From a checkpoint of a small transformer trained on Wikipedia.
Size: 13 layers, width 192, MLP 384 SwiGLU, vocabulary 5748, 7.01M parameters.
Architecture: RMSNorm before each block, no biases in attention or MLP, untied embeddings.
Training: a variant of Muon for these matrices, 15861 steps.
MLP neurons of a small language model. Each row is named by its layer, matrix (gate and up: input weights) and neuron, and shows model dimensions 0-191. Each number is 500 + 50 x the weight over its row's rms, rounded and kept within 0 to 999. Numbers have three digits each. A neuron's up and down rows have the sign that makes its largest values positive.
After each neuron's rows, "fires after" lists the tokens most often just before its 100 highest values on Wikipedia text that the model never trained on.

L7.gate23:500460489525499460469469455412550543464503420518464588435489520546434525471486543509473453586425453486554439549496493627456473415420423500542546556566473431491380528563536438413518534499549458553473420449577434592524594584529511531441537558526502460476476532492459494564492493467499491510475556506462480582441463378598497466515499509469498554420503526525419433554508557556456524486524475507461507505432475601556530494492526416481435486486570528468494495449510471455469546501434544514508417479462487615592459499357464476550535567507476485414563527439499460527419463515489578416
L7.up23:538443471585564441516460493563566470408405445533527545533473432446503458467434508575506527511452524460444465537530572462465544480607412488471531464468599532490526616507486516509534475444534530502546421540510468554494568585553516485559524490478508520537546535563523550476486460475586526520511535582447556396499534517456505452579581502350458505522514449556594585548443460473566459506501481486410481538598526491455529450571461488521551511570499510581510545446555505485449492534484481585484421456554408445497599471517507443484570496506503493387525496530646543523472587470569507504
fires after: "\n", " at"

L2.gate126:501496478589547528525457504418539463479517559422553537553545498477526448520604506421533598457508471487532526560479530529505514522478471464493487564430511573466485464559490482558515423458450453443571521502460480547503500566539461483438481461560479411518495452377548409545512622507422454574492506481470446492487561560504498539444502491459410535556488537459506484511452487455394451491462348495663507487567438510535497509470541457474531543539473452477418543528471493506516486519464478467513575590588534543427600497479558552556511545357421597499457490513533487467454536542582436587
L2.up126:476481491583508564451427499470477495557532499454440516526542508531460414494591473514458459424537468574513499500583485484450576469509487460561468516457443486496481479510574460557475389565472438471501528532461476545407499480503494548438527488567554459475611593522553435573519645687539403485540626546509526536480518478525484449571501500552562571586549482517453532593520475494513538472421455481495456454440452436485463416528487489463459456406510454528517587546522476442517470433460521510456515489596421528525558511433530514551446566450516566525488444526438522430505512524598495435
fires after: " 19", " 190", " 189", " 188", "19", " 186"

L9.gate79:474488531537554523472502476428555464478565410482519515463560351574502514425522531572457496415433463597500559477483567480524549468528498559579493525440556563412417518460502467506480453404575472461521509439477506466441476404526511520529440537578535516546465574504434452502543558541536453478514486527502519467524475491473628541544455487544544437533463534452526398575590547468566496432510449524478517509472466443491550522537495531447549482494462491521420526473518545454562439449408475486593530565493482489383561537461566553526508430456401629378531440553565479404491531490531526535
L9.up79:489535463520461538558528543485421519544491477411536581435521435534497507538550512660621436512453519516590486495544480471517457473515541581504483589470541487465476442491549498542360469523498519497535452468407438521587479473524447491531557517519501414391458478592542414395549563535494532504412460579558479482643428415508425562539527470436492485594444537489462432469482540441489517483399556528453454557477470545467450488467533531508473474548521519487502551649482494522429511498477563474537575493496511496406428490499562521512460522492433570447551493573503472514495556503481487534
fires after: " is", ",", " was", "″"

L2.gate102:530486450497508489416549521495584532560504472483575513461474560537473476553565516594413530528559509449442517560423500495493582588473488534507495429487461571489501410526474485600491545444403475438520571620414440534480459440445431536464528555557490413519456556448469463473498564549419513534447502465435557414470486578569440527592516479503559573511522523475464492494531517502454516457449427534654480478512393485504512436477556448536488415446479512582420521497566477537524421511496505462499529511473472515561604445489489451547506588427582592587469568483497484551460585497519476470
L2.up102:541516550509587528494561445510497535467488501475469557534553537439542492479541465508472574413497502505446476529606544444457446523462549465457530454508479457491537515527505565510473552483462555572559534516549545488482533496584442564527498491511470495580614528511477487569502489442451432601592488556553602506466527537505493395415498496517480545484507461447437421454479487501604434511523468583495600501527614547437493482548491525455484594444520457412573583573473529382363444529479532527426528486545501494432462574474538569542511533525447590442458496369473534494528485472502369460
fires after: "18", " 17", " 190", " 189", " 187"

L8.gate351:599567494487538558493543598475454419466528491586489480463391439537489402514511444474534568458528533537540601451499519505493487383529452561574450514457505474500449489621432525452600535553358528463558545561564492521537443500573487435384523550469466558520554532544446482525503467561537508601479472504468496454557465624464491427488497575441534428457576451462500454468439471461504522507486495595487503504454354506486557591460423449457522524461485550441578521497524526551482557502512473531524455549492539584548513522540545485520531492500516479391504464516460486472536487464488411571
L8.up351:549553444514458512461447502513548503556439525521601438549494435441421448532529459430497490400452538591499551530490454500494576439507479470580489593456421474493440503480660495495510523533489491513473570397507487529552535464406497550487553494466568425516506435526505477593433524612511499596479530467498495548420469488497528502542485559431449459492462526507403508427508497513637510526555547491564475511464332581543503563495484410509467546419505591423511572540438505490525498498470458492518408581530529588444488489548508426506518500483483413543555486491547453510486511600479498536
fires after: " =", " on", "-", " to", "\n"

L10.gate265:527455517526464532562507489470470488376501488460509526560485497514413438463517443454485551447481531479483514503435514466630494536590504477607530463536481420522499480554533483551483464452520588516567499538474478556557462494498575446647510567470530653456571420544563458468501511567486503548482519569499462572447516573494535517519542511524456439477475517538515496563539515552530505470539495534568450514474558520483569457474564532605460408605559519440503476388524468546529498468435493515517467445540445608445580511560573476474541544382541404481450521526568513395456555507455393493
L10.up265:525538453494492493504521435519518593502565575447448458554493492469573587643552486520420468545495476554500537461523596495518434521437516456486489491494454513468483538472499571503427546521546569483469520542429463413409480488369486467519468463582471540489481452402588613466486525398386472541456550527458484530371409501470536442525493402488470480572505513605498470533571466528533540426509456442547491534495518515510495396479483503559434562519479408517546537440494518550528463503520540476415530523537564392500485478506455534462535485461464465470426553446472528462419376437457467549
fires after: "\n"

L7.gate286:515513514463470444504457500451564471586437379584537432482595558558541517452469472515567456480563512524477571477483503449548459585500496469548462572502466514513513512469555440534488566577583507482531620386448462466508505544505514471506422453534572539507493505559534585475447549489469457524531567445549555469500494520573506436570477482513439452487534475556482505584471500526493588484559450494536487490532583532429515425494411496577532442516441458408479466425500370605459383538432442435554369463496424505414431477454468519576486455467475505468488497505529466424515426462509426458
L7.up286:433514432542461547436532467501552528521443544456457556480570500438518516558512502536512449477553507479433611555499598566535518540494568582479469541535506534511456525489465394564518518555531564425522521548471536388509489461467476511533513475460533524572444455436462486449507437430472556549606605527615526420450542513499471500460548432489477479520542506511545468506504563459438434573501462447507641459530528601535571520546547493516386553499554556452536574508573424405491443554521528586452464592523425550406457538502480563519547471543523394508524525548524458473460508481483594562
fires after: "\n"

L3.gate41:537523429562523486473451492633499520499492508459530493524538515458528511543541545450473468382586408578459492486468547415483498584509507475416441509485535524423572496489445549494524503555482482554551589498543489419526430457624529458399465435479463449523553527562578488523505446520438561491477537473479483581511426446591463461475432513403517526517535536539516565555538525431517574509527458483521451466486486445497437469408486453532511453432530470485469576634466472527491538414426597597520432385452493448489580485527462610458513498582471438476601484490504518426527482473514467444
L3.up41:537564468555428505486446529575513544420526497430502551507561535433503455507521641404476462552566413542539520514531463510464448483515571538404512503463476539517453476514509512546462399564522502516535600476581505465527437496569482457395528441495444499557574433529542424468564341589508559548561549498520438496537473433525571562429412483549520456482481539458497521519473421434522459448495428516528512444484480482535537417497461573521579453415520593588549487537445541469473459411538500533558459460491451552447533593466439543510461463451506515487618458519549498490552464520429487505
fires after: "\n", " the", "|", " a"

L10.gate260:441496492485509594465405560430451573549559456493578462523455471492497511441552477498483436623572611476565562490553554384515517479557494514475492460513460529499473523512462576521462465470463477451459453441643429526468512547455465479485437598539480492511524549457496529526540547529474519569506643520492512518505531501608584579501446506462490453522553549528474554507470542490505533594534458456431521448547492514566510396416459485524647496519543558480502559516549512446524498519537592496544522405532547572444517505424499508555611439529493519453455567417520504435441569436487537552
L10.up260:439565476492483555542484493546553670493484510470444583492503509369506518525541514454478464424512484523583466516518500482476450377564428426527633531516457466497499410498537532621450568479574380508517460553512515467504509542527524483485468539554486399539537349494499557477490554462549512577454524449530512398478490543471529513449459507441472526569534356446508397471436547518585469435420559498437519459539536496469461523478498576492547466472447450500475502458555412459499473501512521558515521470546518492413515468466522500502485537531502438417489545435549522607485453532491455446
fires after: ".", " et", "/", ",", " 53"

L10.gate129:482498500439567521507519540538509440570519506470554488522463521510464641597534486482482576583398514487484512480501595425560523438497516464524465445425557551460526375516513526518501413508491493482507427584463521499480393525504518470466517506503527434491496483538482528501475525556595458560516495534429600571487480494461394580552454525528497387580464547594555591579440504577490569437498470508452530469471530623582496540552429477474496522502521469513423530531517432549497605537560376421473416544552471518422526455410522504491475548529485513543461447545498531519501523504503370515
L10.up129:465560488465545498499484362592465461481546436469571581474475557563515491507452534433537569446482635428511413481614596465480499504478490556388459450560474486497484507524581476500497498506590467463585435621502477572546480497523582543565485553487515497540442496393551504493543489509496584489534490571450521498508458430581528580493463511506520467545444457486510505510498536582484526504462400468481480521480468500411432459380491426428489482561487537512402503544581458488598476497484510454558475381489574484460496533513588440463552469533494462437481481448407521506502548503545406489
fires after: ",", " Mc", " .", "alt", "x"

L3.gate270:536591522461485615509492562399424466446447530434488510438482545523493324463598462457454483449483477521575573485541489556471520473499442568547482545466516481455502431469521543537555488520531419547636510456484551661596475494534534430623460421459522465484531513539483548513534555476543455526495509495574472493458519510515507492608556503517550539390563441521502464491452499439566495550496578510553526511458488523560428414532458501505437468505406505514443481511486508559462455582486503515517463641492559485413483485527509498499463566560457446485498443504478558572585496528519464449
L3.up270:495467556555508534523502599477461484517384506460438444510480484522463514507517507516465446572481517516574504508504432478405556549550496468477496444553516500507547472477410514539539597460531493409426514499428556407493477464499405506541573508537601418476420439559565480496567524456441497598497473394585447498492502496474574502529476525479567592509583578441503514391532455521528525427517554507520556503452467577581502402453489401562382559466518579477499581606519476436518539466574521454470500554500489428455463539470509465483505560450466366479458539510420544497477505494457530580
fires after: "\n", " ="

L3.gate194:478525481512424496516419490505500536573506516437521481472522519543474444523513535521455445486536508519466623511500495540443566466500478535555526513516453429559478491569550484561505462527538380518547553489489447519523474606396548511434512537541544448424506612516537471503528636539418487466502483530488544447490516479471488480534538428456431483477505476506580443439454474563466488469500345508597449444485410522490464481507605415535397513504492471557464596605594585502506438455472482497567563453537463562499572523502540472614479410493421500424469450561503459451478516543602474407
L3.up194:508500455562554493517551511493567499561491522474544511535486476556513421457489479464487487443487485472545545467558502564533486462480521504438451553514402452518481455585449463570484506424483419509476508571477508541557588597566559463511469484586634422466499509439507438500552522556543430547511481408481492525456439454505403435504490590486496534592464492566535447542513462491377619446460530550546525415496598565476510510475468459426343567546491521565507604634610520425444523449547579505453498527487405513502531475464532516498509559527494552408462489457534461501511507513492489562
fires after: "198", " 190", "196", " 189", " 188"

L10.gate152:552471517453516484571497458469518451444510439453381569491525516469532554567561500489450512572526467477577583493524567405451511509480452518450525558605436494493558545496542461505419399533487529469441533456514579458441433516510489505551524529440563591538453458528532572484448417507515503531547491434599558413446522491474565446468528492562558427515568571546440503515556493484535473506436484433500512494412455448506459518460398548546561524503522549470612577493498499484512536479533429449548473440507481532520350461453581422401433486481417423473551484469471433434509468546446539387
L10.up152:423547380573511453537580515499475508467443466490504424465503483547444610502543465580499557537516471536536544453422497532509600571418536478521509564455500527457566399539536546524549571474487548463506507512460518518534599601532459552580456534574516576488536520503493479479490433492543457520546382503553460516508653493485489417438513475467535492525403505460504449522510595443574516515521511535433493508488462619515472493526453455581551549486396533517451480565509465510424534586550597520446509542458413477483384416522499476450511550456453438472467539503503537614509473461543458552
fires after: "\n", "-"

L8.gate20:481486499475491437485497478494571439481430470463510488537491482558468443498507566418465505553472525649554550595546530568507478430510452540472570506528549577573486532435491517422577554519438472591520546530515462662549491485584447464547493418522429506526553464488603515505519476467542514497525520397448554400495468426429541493571597535487487526460491535468476543527576479444517486438504472506454538558525514479479464606505419507467475384518553555495502477508531482478468484459463560443598514501540480522511500454582426475586493416444482583635527463458460467522583484555383462484
L8.up20:553523572495533551491537587524531442459537530598456541590549415513448369465454534460445578509477498589480506524426523489479471470446399527468534537514472490495515530451569531504515490553488498516522601485486489511547558429579504470508411627469564511509527454423527574577546523506513422478568500529500527460485494486485510447572654479463557465535494532486517541498494485416500517566529450469472507490435424572534460543538560449565502495372556490554555412404387467481505553459465479514510371572530627511480491482562534470572533556459419556545493495491531480494474580492566459505
fires after: " the", " s", " The"

L7.gate103:579525499481455507487455556417539499511497521523493436508477520398450365562468444585530482479456459447517545547456387631496401468478464496554568552509482450479496532413443571538515540444496513481594461524524409464612423575496528506512498463474559501532535575561461529491490550479563533591462471600568547477490496512510416520565526401461540507502609419473489553480491416495552573474496553510529450514411436506476559500517552506581538553469470532617518445550462520494481509575489541485460430480477447402538581468513487441490447614441444526515460531509538482551498450513557417502
L7.up103:608480453495491598455447571464514476497485475550481500473473469486429455421406451448531456543464485606459461431481481454465512513504433605556492469545392437528551470454449409489493525429494557519515480559461525529530656440413551510555488361558475513557477501541511443499560519613441515488486559494537532539555464479580410554463556544551495488499512458381455559477425545504541531497543474484441468466348468506569465549436530512544526485416468411517495485562547501504488477520534507487531487472497470556449500394465450494517490434494562475472451535449505528549494473547399609505
fires after: "\n", "==="

L10.gate268:494425521584586530492515482519490501531480543486543450533541520501544521529515434565554466571465490543457625469525565509513535538504522494425515449539511440565559530555459563522586406556498401503503392558446487480482465546342470417532472556544489573486524464486437402409505492600581543487578432511454552518457459445535562510563422459497494481506454515442550470521557589527504493437413535510444502477432513438439455601555512470526578519566508525559365567502574555491482519471479496531534517534495456533600557526516589497425501519454432546475561542541563512472422549486448468530
L10.up268:524445533457554506530546491496604558458551524508473538518556514472593467460455439504413503393589496478485456385542533558522562496525560520529529472536451533522478457444506505496502474461432377516538480450493490511494472599366499475461384448574556559554463487440516519527478519573466535643502516502579507466509509512525484492504507583432514515457474510371484414578511525526464385519503559412470491482522536543392625579441436506462470425550474452494464552424553532498504517596537508458456514592497491473534542439551584509495422537551525450510525544467499534555559518587518523493
fires after: ",", " al", ":", " Al", " that", "."

L3.gate271:538447574518530414536499441517620474530501537466502581607506528566501537535492531525492456502638470604345491612466516505514508471522500501483461465425488518605540463540471594573557509456492605450421512574478429508593447541495514518412523529624456555586574434532485555487483483547416504502434472429417532505534434464541442479481561467507558527501487505464515517615534451455395485526522465514539427418506465496508505517510531459496515454451413448590507546497525448557459487492423573529508451452458503575553554492543518552473434468454460540494513495464539464549537458515447532469
L3.up271:594505527460439430536447459427573455517475572453497544522478566491505481519453437452490480541559416522448456555468493592441493576599403506444561483472541471496519470562455561480475555544530499503504517505457505560463485485537569511522538591614469551523489511420514545515473472477462411468516439523452486452445445416502479397623520579503464612512542423525457470482528541511518457473479496558618489561597392396505531505499575446486488426490422492543474581473511426568489512494389476521585489444475524611527529398519423525526529423485443514537445510526435498488501505534460503421
fires after: " the", " The", " a", "ed"

L3.gate0:563517495429458456550480498542575498417460551467422512478506454464463559506478465534454451524512491522446484450420440528503438435569482470553482620499480491446474585546457551448462496539532471560487491421500543497605428544497540434523498526576492462469491431477484498558507477445432482453477546413464441497505428389525442468534509416420476523513492488435425405500413428441511569486387451525480460493561405408563510565517574553484502414514443448544504495556536490514490496475417549562592448393471457613434556406542475537510452428477385493506501515542467554484491523439511451577
L3.up0:433497507491564401532516439466502506607487527370444426535503467583474522537589519540428465456576512395471504492459454489490549465538586398572465532446458525515538491501503477459477448492512411494509487452421467523482432447565476446447544584478494465489526513619482583464574458489525463466491535490441489525482362417493443562489501463487517487542436521470477553500471438461489573518482493483627527548488430449532484610545514474441434481518483510530504550552496463504494468504491587558599613401565519541506613456420514492469489545457449454428544543598507532425516544472582474497
fires after: " the", " The", " a", "The"

L8.gate159:478549437480398520547490443614483553521472488457543500541471463468504460409463537520493479444552489501540463556477538485530418552595556512555451493493491476477491420468515481487499402555498464465618499487574554552522512513502515505571445588565448502489577519451429542497466415483419500641509531441472507410520487355538542554548451543505497405515418459465498446520477512442454488526501520509519502512492409522562483533453528491472553480447523408532469510517530515429418609524604449610497481618598551582518441555500501389582469484514507488509551538453466550541457469445478569556
L8.up159:467509605475516460600514452449462510512593489482390423609437529476441525421515520425478461514455441522602486416504456474543461564455525499468411411495509571461411449483519436526531550460521486508484540567486452459455490525504460528518476531482486608467476474548466526400556493474461429464521474542389489485517478474474494427518530591544501517482457474478461595534576495608471494396587559390431525484490505394449593481389457524478573494473441522343487486501522469436520507474506509472495507447486526427565539502583471579580500544481484518517514475480501463545506418502422525486
fires after: " =", "|---|---|---|---", "\n", " was"

L3.gate6:450454446427531521420487564524526501587533517448500420490475549552551454450514437563501489474554510615471459525491618473506558465546453537510486548525500442572502476452541517480530550524419472416449494439460432583486533478487474466543527516527427493502575435420464559449463499524464442402536560508457469483510587507506556483479485451580489450478466554506486441497452469489496432571469448506554430441468496456479545604450539430459488445529376474549597503439472381477513532513500439455518620556598547493570486475587489450570520503519452502513634599550549432580491492440525579520
L3.up6:568467421429552545468491550525459502581542537598555444488508568519457529511496549455523573469585394518472503527491551501440492434576454457498557481543501454517447463479611444521525562501453445428449532534476450551402562557526547544466533524548483499508499568493465509529464485458404455500573495460400481412500591546462470473528496500595471461565379591450511492429474403454500406398397372493503495511517498435532549492506489451456498516497521391488529458515413503541472544467503402482479441472498486560509508568523509439533526496478463495460653567528520530549509497588454532559
fires after: " |", ";"

L10.gate259:561467492587476452449583483453458489491441443482463456577493407552525586424445616479509443491442484470557409424483502533514489568555454516440565522477545492477542464464553534470565567513512469487557501444385484458483527495517529448409584590520549478457519448561502455459521575454529382478468582524519510503488503466540522540541536543539453484478468426491554515497553501402569491530537354511541479465487501526624496483498459490591393576497518580470430585506546505489467481550410438514503604523513479533464507512522555500548558540424510492450493521578481554354428467436494494516
L10.up259:499520561487538624544547462506444502507538435480495595477626527517378527411584476563498455511515559534415464489543424537423431518544427517479505505551552416527585483485498499612504572537469402521600486501516501478449516483449506559531540587447530508489412549591463543459458529480531467500555421464515444430451413549530545493584373498532460523507485486471491529524484519549538554582507575508426509491566439512496464476568539578486471475436557405489420445536502501506524494560495504444445444390465518531514440505530490467497575490553593454478426489581404450512459447506482535460
fires after: ",", " in", " was", "born", " ("

L2.gate241:559502368374576421518542555509500408436506550576542445505540535466631581455458595462506566532482470510386490505524506529555457454482497498440512455421514458543450517501518411444468496469487596420518524513596521491525491528670520480545542465485450539523526420458470451513521455510507469471483589457469513495543507571473466472407567516468502418497452572472577470510467453480432513540484416465561476457561552549497485541524493534406520450576524429481492493477495502477376466552526468536483482509536521456574430541463506544517464486486426528462595532573569461559458598489535496569
L2.up241:478436567453586516467518490412462528538458500603413387556501483444531515573459481476543523522473377525414500514534492522560467478435562503398547649500533460449444573510479417527493485481466458497488460483636475455554477524483484557488474404535585423586516520436491525587463473526419465490431529420529484438471466475480504499446486435486537455469520461565518561533454399538461528547398496435531545555541499556481413578517420549580471494511558467454534476450392476395492514506556428506527494488480552512437443550569465508473530468549513415480556571485446478486494502555493471554
fires after: " |", " (", " 3", "–", " −", " 7"

L8.gate151:523461504476520448532479488507453520453573366550437588530479555569508492541511502497372419431488455490571417435547606510469486517524475542566491510490482476497474582499568536432536492457510454489464416521563500601497513544525506492482585477534450586452551501549507535514483485513458551575532518510507567497490412460459492526594422475346537487486452544512514473661494481598536535476466535614431501575507501598571453507528517439512485517569534464548512600488483467447546510471455460507516400446551405457423435474444518424532543521460438477497586565502547469476493501515415515472
L8.up151:522467471502497374456534508454501484475567375525399549518499539497502413521461514486442399489499477459600453445487565504393399533491436478544508508505535452470482529492518488455578503448546523565465340478543437562474590508598427482504553518449467627476468485603521533482502453502563577576536558535443559470474462495469456551571490488350554511465443525529524517518430480519463513544449531561458479579563456584500440513470528493523500525597471482492536572465560507456565459494502458520477461465556458491475470499379537444571541542449456500434547522466554589436502530470485512459
fires after: "\n"

L7.gate377:474500501484482525447522507519396528511460534492551545540507447519485575494500476502452503537454477476525533490567597506581502570552605519490443461523579452500498544534550454432426413530601479509486455461589428557412556485488514490547471494557510475532480412611465559372538502452451483533512484518509513505522506410423526562490436504523463374605465393545458445489555511510471464669450507465488495471491480461494441423467492510585520450463486540506519530514426386447543474492567503510458506467494408437492537556528442576547483463520425464486493498600447591482436485436625542490
L7.up377:514596542506532437529439443590565513437439511501421525596489466500552460454563462538532422430423467504467395529496481477568550521466410468403506566475424462451544432519534530511518508592543469389529495466461531473471542438575434440545513428542602535421492500492520453470502561429543519551466513481577493506386577469531495542544506498524451522445521557437522476516478501403490448540442486461464451567495491409509449499452455540541530501482432600453450491495442549393435546479432434520477511445373494520486408565521579470514445539471447587484521465585520576466538474533503545532
fires after: " was", " took", " first", " is", " construct"

L8.gate299:597578529557439518589439436599443543495469524556449572515520565482467477480474499571457537455562476495530563419581625516558524460368476518492544560504537498516511513500518515544413540557401509490458498469578513517385423650402485493449491472498629512440522539560534573510511477439500531508557432539513512487524505562521447486552508448497494501479556505551498520518521448509529585374540678487467479456506454531520485458398541484595525517473521431553484542532523506501442492473503517574548451484478438569539429521583490455518519476461550455480484496449552509538516546464440489537
L8.up299:490616472570407466481604475430440481415472471505521509507481491567518477492327575550572491561508522527469602542486429504541539494609422482601429517412524471493535546446562528470489520590494417472584480499555518489538538500578436542551495489531564472403499521492478516464507539491606510519501483456467568523557483479510463457606553530480505509438457486558596563563509519520563483555511534460468585572492464534518488415545496530538482582468459464513540518531512371490481484360519494468417531481511507540539532474615571512409538531492518465454504516518461526511487604462480539454
fires after: "\n", "-"

L9.gate109:468630457491482455449531478498593520480568452514487555519474576449422510467485465544521520552482519494497459563458506448481489434494433482521467522489531496538533469562564500428603493514555519481398524496542609648544559551438556461518465462523486585507489446571511465483501505405545453525533505470427463526487450542501528498500522422512478416488597479477414495528513439526430496520569421468525512467510537449498479599620519542637525522504473541461482524423516607500540557560446524549574543473553485523452606542508520466412486516565566562463585426528454501474467405381423523526
L9.up109:485506447476619617470543515499501504461577505451402499568537486582383498562489470485552477444499538475544517467529522485525512495411498476486446521559516486540609497462532488495580462499576492476533525615514479450557426498516576528472526459534606497476509444506505550465557507552483542467392554594553506497397405511483549524469514440509547516488474544476482539479560505548454507520547464539500512508491582536419478547508466490521490498531535506415476356596468417529602437560505407563525497508458505444502420570455542452473526472485416497476531507446395483430562405397398574536
fires after: ",", "ed"

L9.gate305:419516439527511400476480492411493521522502403558395557577512560452459493507425505478525425457494463546539442487481575496506522638540531513540531605482496523557410487446568433585480536427525457568444428501498495530455582517588495561589545509547490550487500533524497428486523398463594566476526538435459552492473404465434461494542456381457492530553471499507495567533458529531506486524543481452473602613542488518454478443473504436495496486510478614493577570454563535523541505446503536514505448477549428512518485453503531450572502563450457437398507587504599548438480511539429479526
L9.up305:416527493521444499521532500534437559454586463456523510468528557454504501510456456499402424456395508496491435473420552500498501474418530468489490509517499431490475592497581470462574470569552435495514420605451385457473439444507462485528523526481468637532498424496524481536496487535468519478556539549446588442507346548519548421667388489373531545572438521547571525538496480506561483463520497452549642544502473537477486442561519484484518481510465499510499582557524503429565470513441459559509518509426517526443573511444490498521510545515505511464519567480430440474522510452532493398
fires after: "\n"

L8.gate374:468492526481402527495478490540410507490498461375466485545558507483429442551466548554453482570514483415560420493517524577554456386549566518460583515529514478467490581529479506604499562543536451424554500501554522519525507539535493463612523526520544524486460518523452606508386502494473488595564503499487567482530577376484531534479501528575446490428511432560560500491474507421491528559508500526554431565476463563420455546521403427532507498494444452550512512496536559539514522513529648597498441461580549484433451419500498484453536551641521458550514462468454459501556447575538489453
L8.up374:504521459598542396509528487505594468441524546478502475577545563483425588469429506382483428483516511615503462460544507580509546473435523532500520436482555561489563504520518444522580486471502516481445525457507579363386552552492424576546481481497547516531425525482433496584451435551446470545574520471497528458447469508526502561449551549540493523549491511465510534523495396568482465449449451466541590394440568496468479509486525487530601507447423458573494555619523503399514469466460509468479442518617559525517496548431472508560557538541526550517501450468425418493529534440455573468
fires after: "\n", "-", "|---|---|---|---", ")"

L2.gate322:465601481484507411497497580534537485386620562464389457501563488500496473475552484503451533429518451542518507489519528505474614564493490533527385478423562477452516541417476489470532461523505565557521493435490531480515491529549473470501535539527474548520512490524506502573559542511467478475441597444395478530561564480465535450436594530664429536512509486575510391515405465384488508483518538463404555544445427526444494570479542535448450466452560494440397463483475438496546553504513505515519515546511551520461434482480435552496374542421472459488561526577516533515456444391514513515
L2.up322:510475502462459559448423566509435554429549549486550523551462516489514424434477520444501565455512420534530424556531477572534530496482491504482465517399497483524619447350486398454513489452595472389558483399528547505467422477513508535556519483464499497490394543554530549539492477394431489451446521480448493522552550510562528490497534524431455309452526542545533508514545402494489452467520500485445516530505443547476519539511495565479472440547499555542472469462512520543405556484464535570468475432430431423588436569516454551530460515496462470492495483550428487504543534444469420627
fires after: " |", "–", "-"

L7.gate327:446507498454563516432429541607556539515543512438530495541439472475434468526414388479568439493502467471451565470570497500479489475542548517501520606516532518535490525480509437443486578514415432478463411552491519537475506608598494401431497473424511471579391436575522542521516558447506471495543534460482543575554524437378567452426423515482464623496525523589520505469535504468491574419542532505475510503600499476509537540554569505558460413457536430439470583471510523479520487495514419477505495487544574559519578492490528537472490497400605474451528471508446516530588455490418582539
L7.up327:489479473496542535517606503481484544428550483545539488459515449523500458546574409514457533490497506434490497488564488544620525499454477578455466412464469521478455559525472452637527531539524459438496614546525446388558574487511542603521522560430431466444527517427557493540493509571495500497494575554456458547538438552532501580499460541500521503434490464509436504531544420592445549386504512439519580450455533464494558430516484551479460512578458597498483385448588546495509530545488486477499446508587597542528613508487479581511519493556442550481508470575515543405483435419463522592
fires after: ",", " show", "ed", " g", " |"

L7.gate332:495490542529516523494438492469475537386471580434441474436505484609535456563493592450513479503536563572458538510551530535450448535501502525515548516494421587547489434492495522509487486475446455486594430372455532494549498525489504545488501554567374564555559519502472489521459493424518507462532513574443607540531435479483463593485418484611454536443460529399459502507537519540484575522426465409526561523389519398556534437572543508551637434545483509475572462538541498542522596496468559511549474523484491509481475529473533466469501562493474548395483548476429534414514520374462485462
L7.up332:479468505498493407424472397470508520472497503420585530498470561455525406576541479378403533489422602449437581504521530510419526460581516527553493452472477505473573458524531568495520535532501461451588520562438564394555520580527447568471439453502450493393509495549452484487527415485518473392521524496521572545524486528516505557551451520503565460496404488472426527448504527481438506424513608513625541459549443521496472429551438484432536443496452475482424476503616565540468485609519587486473545513469479454428482444526463540434447480506546463457458528532491457473513428440447508550
fires after: " L", " the", " Al", " G", " old", " Gal"

L2.gate150:462443464462525411496482507484456485494504540496545451547493571390642567448551494458639507572436528511477515545493470514542485516500465474479469497536526638483513483448520447501525564498628476443483538432497464600530494550531488495484486512579468482496516412532468479480450448419451438449419531463440502518560539603480526527439543499598418530487378466499572467446418490523427527591452494520504505439552453459443506481421426459448476526449448454450426482507363425509481458522518479496477559581530563497571480526519538463517417532431456458513576574519619467505488506507526446484
L2.up150:513481541551582372553519511478458519559600586588510487564535553504591471408502545518539525506511482530611428571512529514516495513542487532512473523504539506484580397421469530501462474493557418501504516458504506475566513604583435455533513555505480478461463545468480572538576460459617523543482543528511533546464566534528494521476488458623479528567473591520447462484464556508557513627515530451467411508436490457533444542432490542533475582538479526403492435528406498551425461525494469474421632561518465436483511500561517426511562584415517432450560519512546519465568495480530517413
fires after: " |", ";", " 2"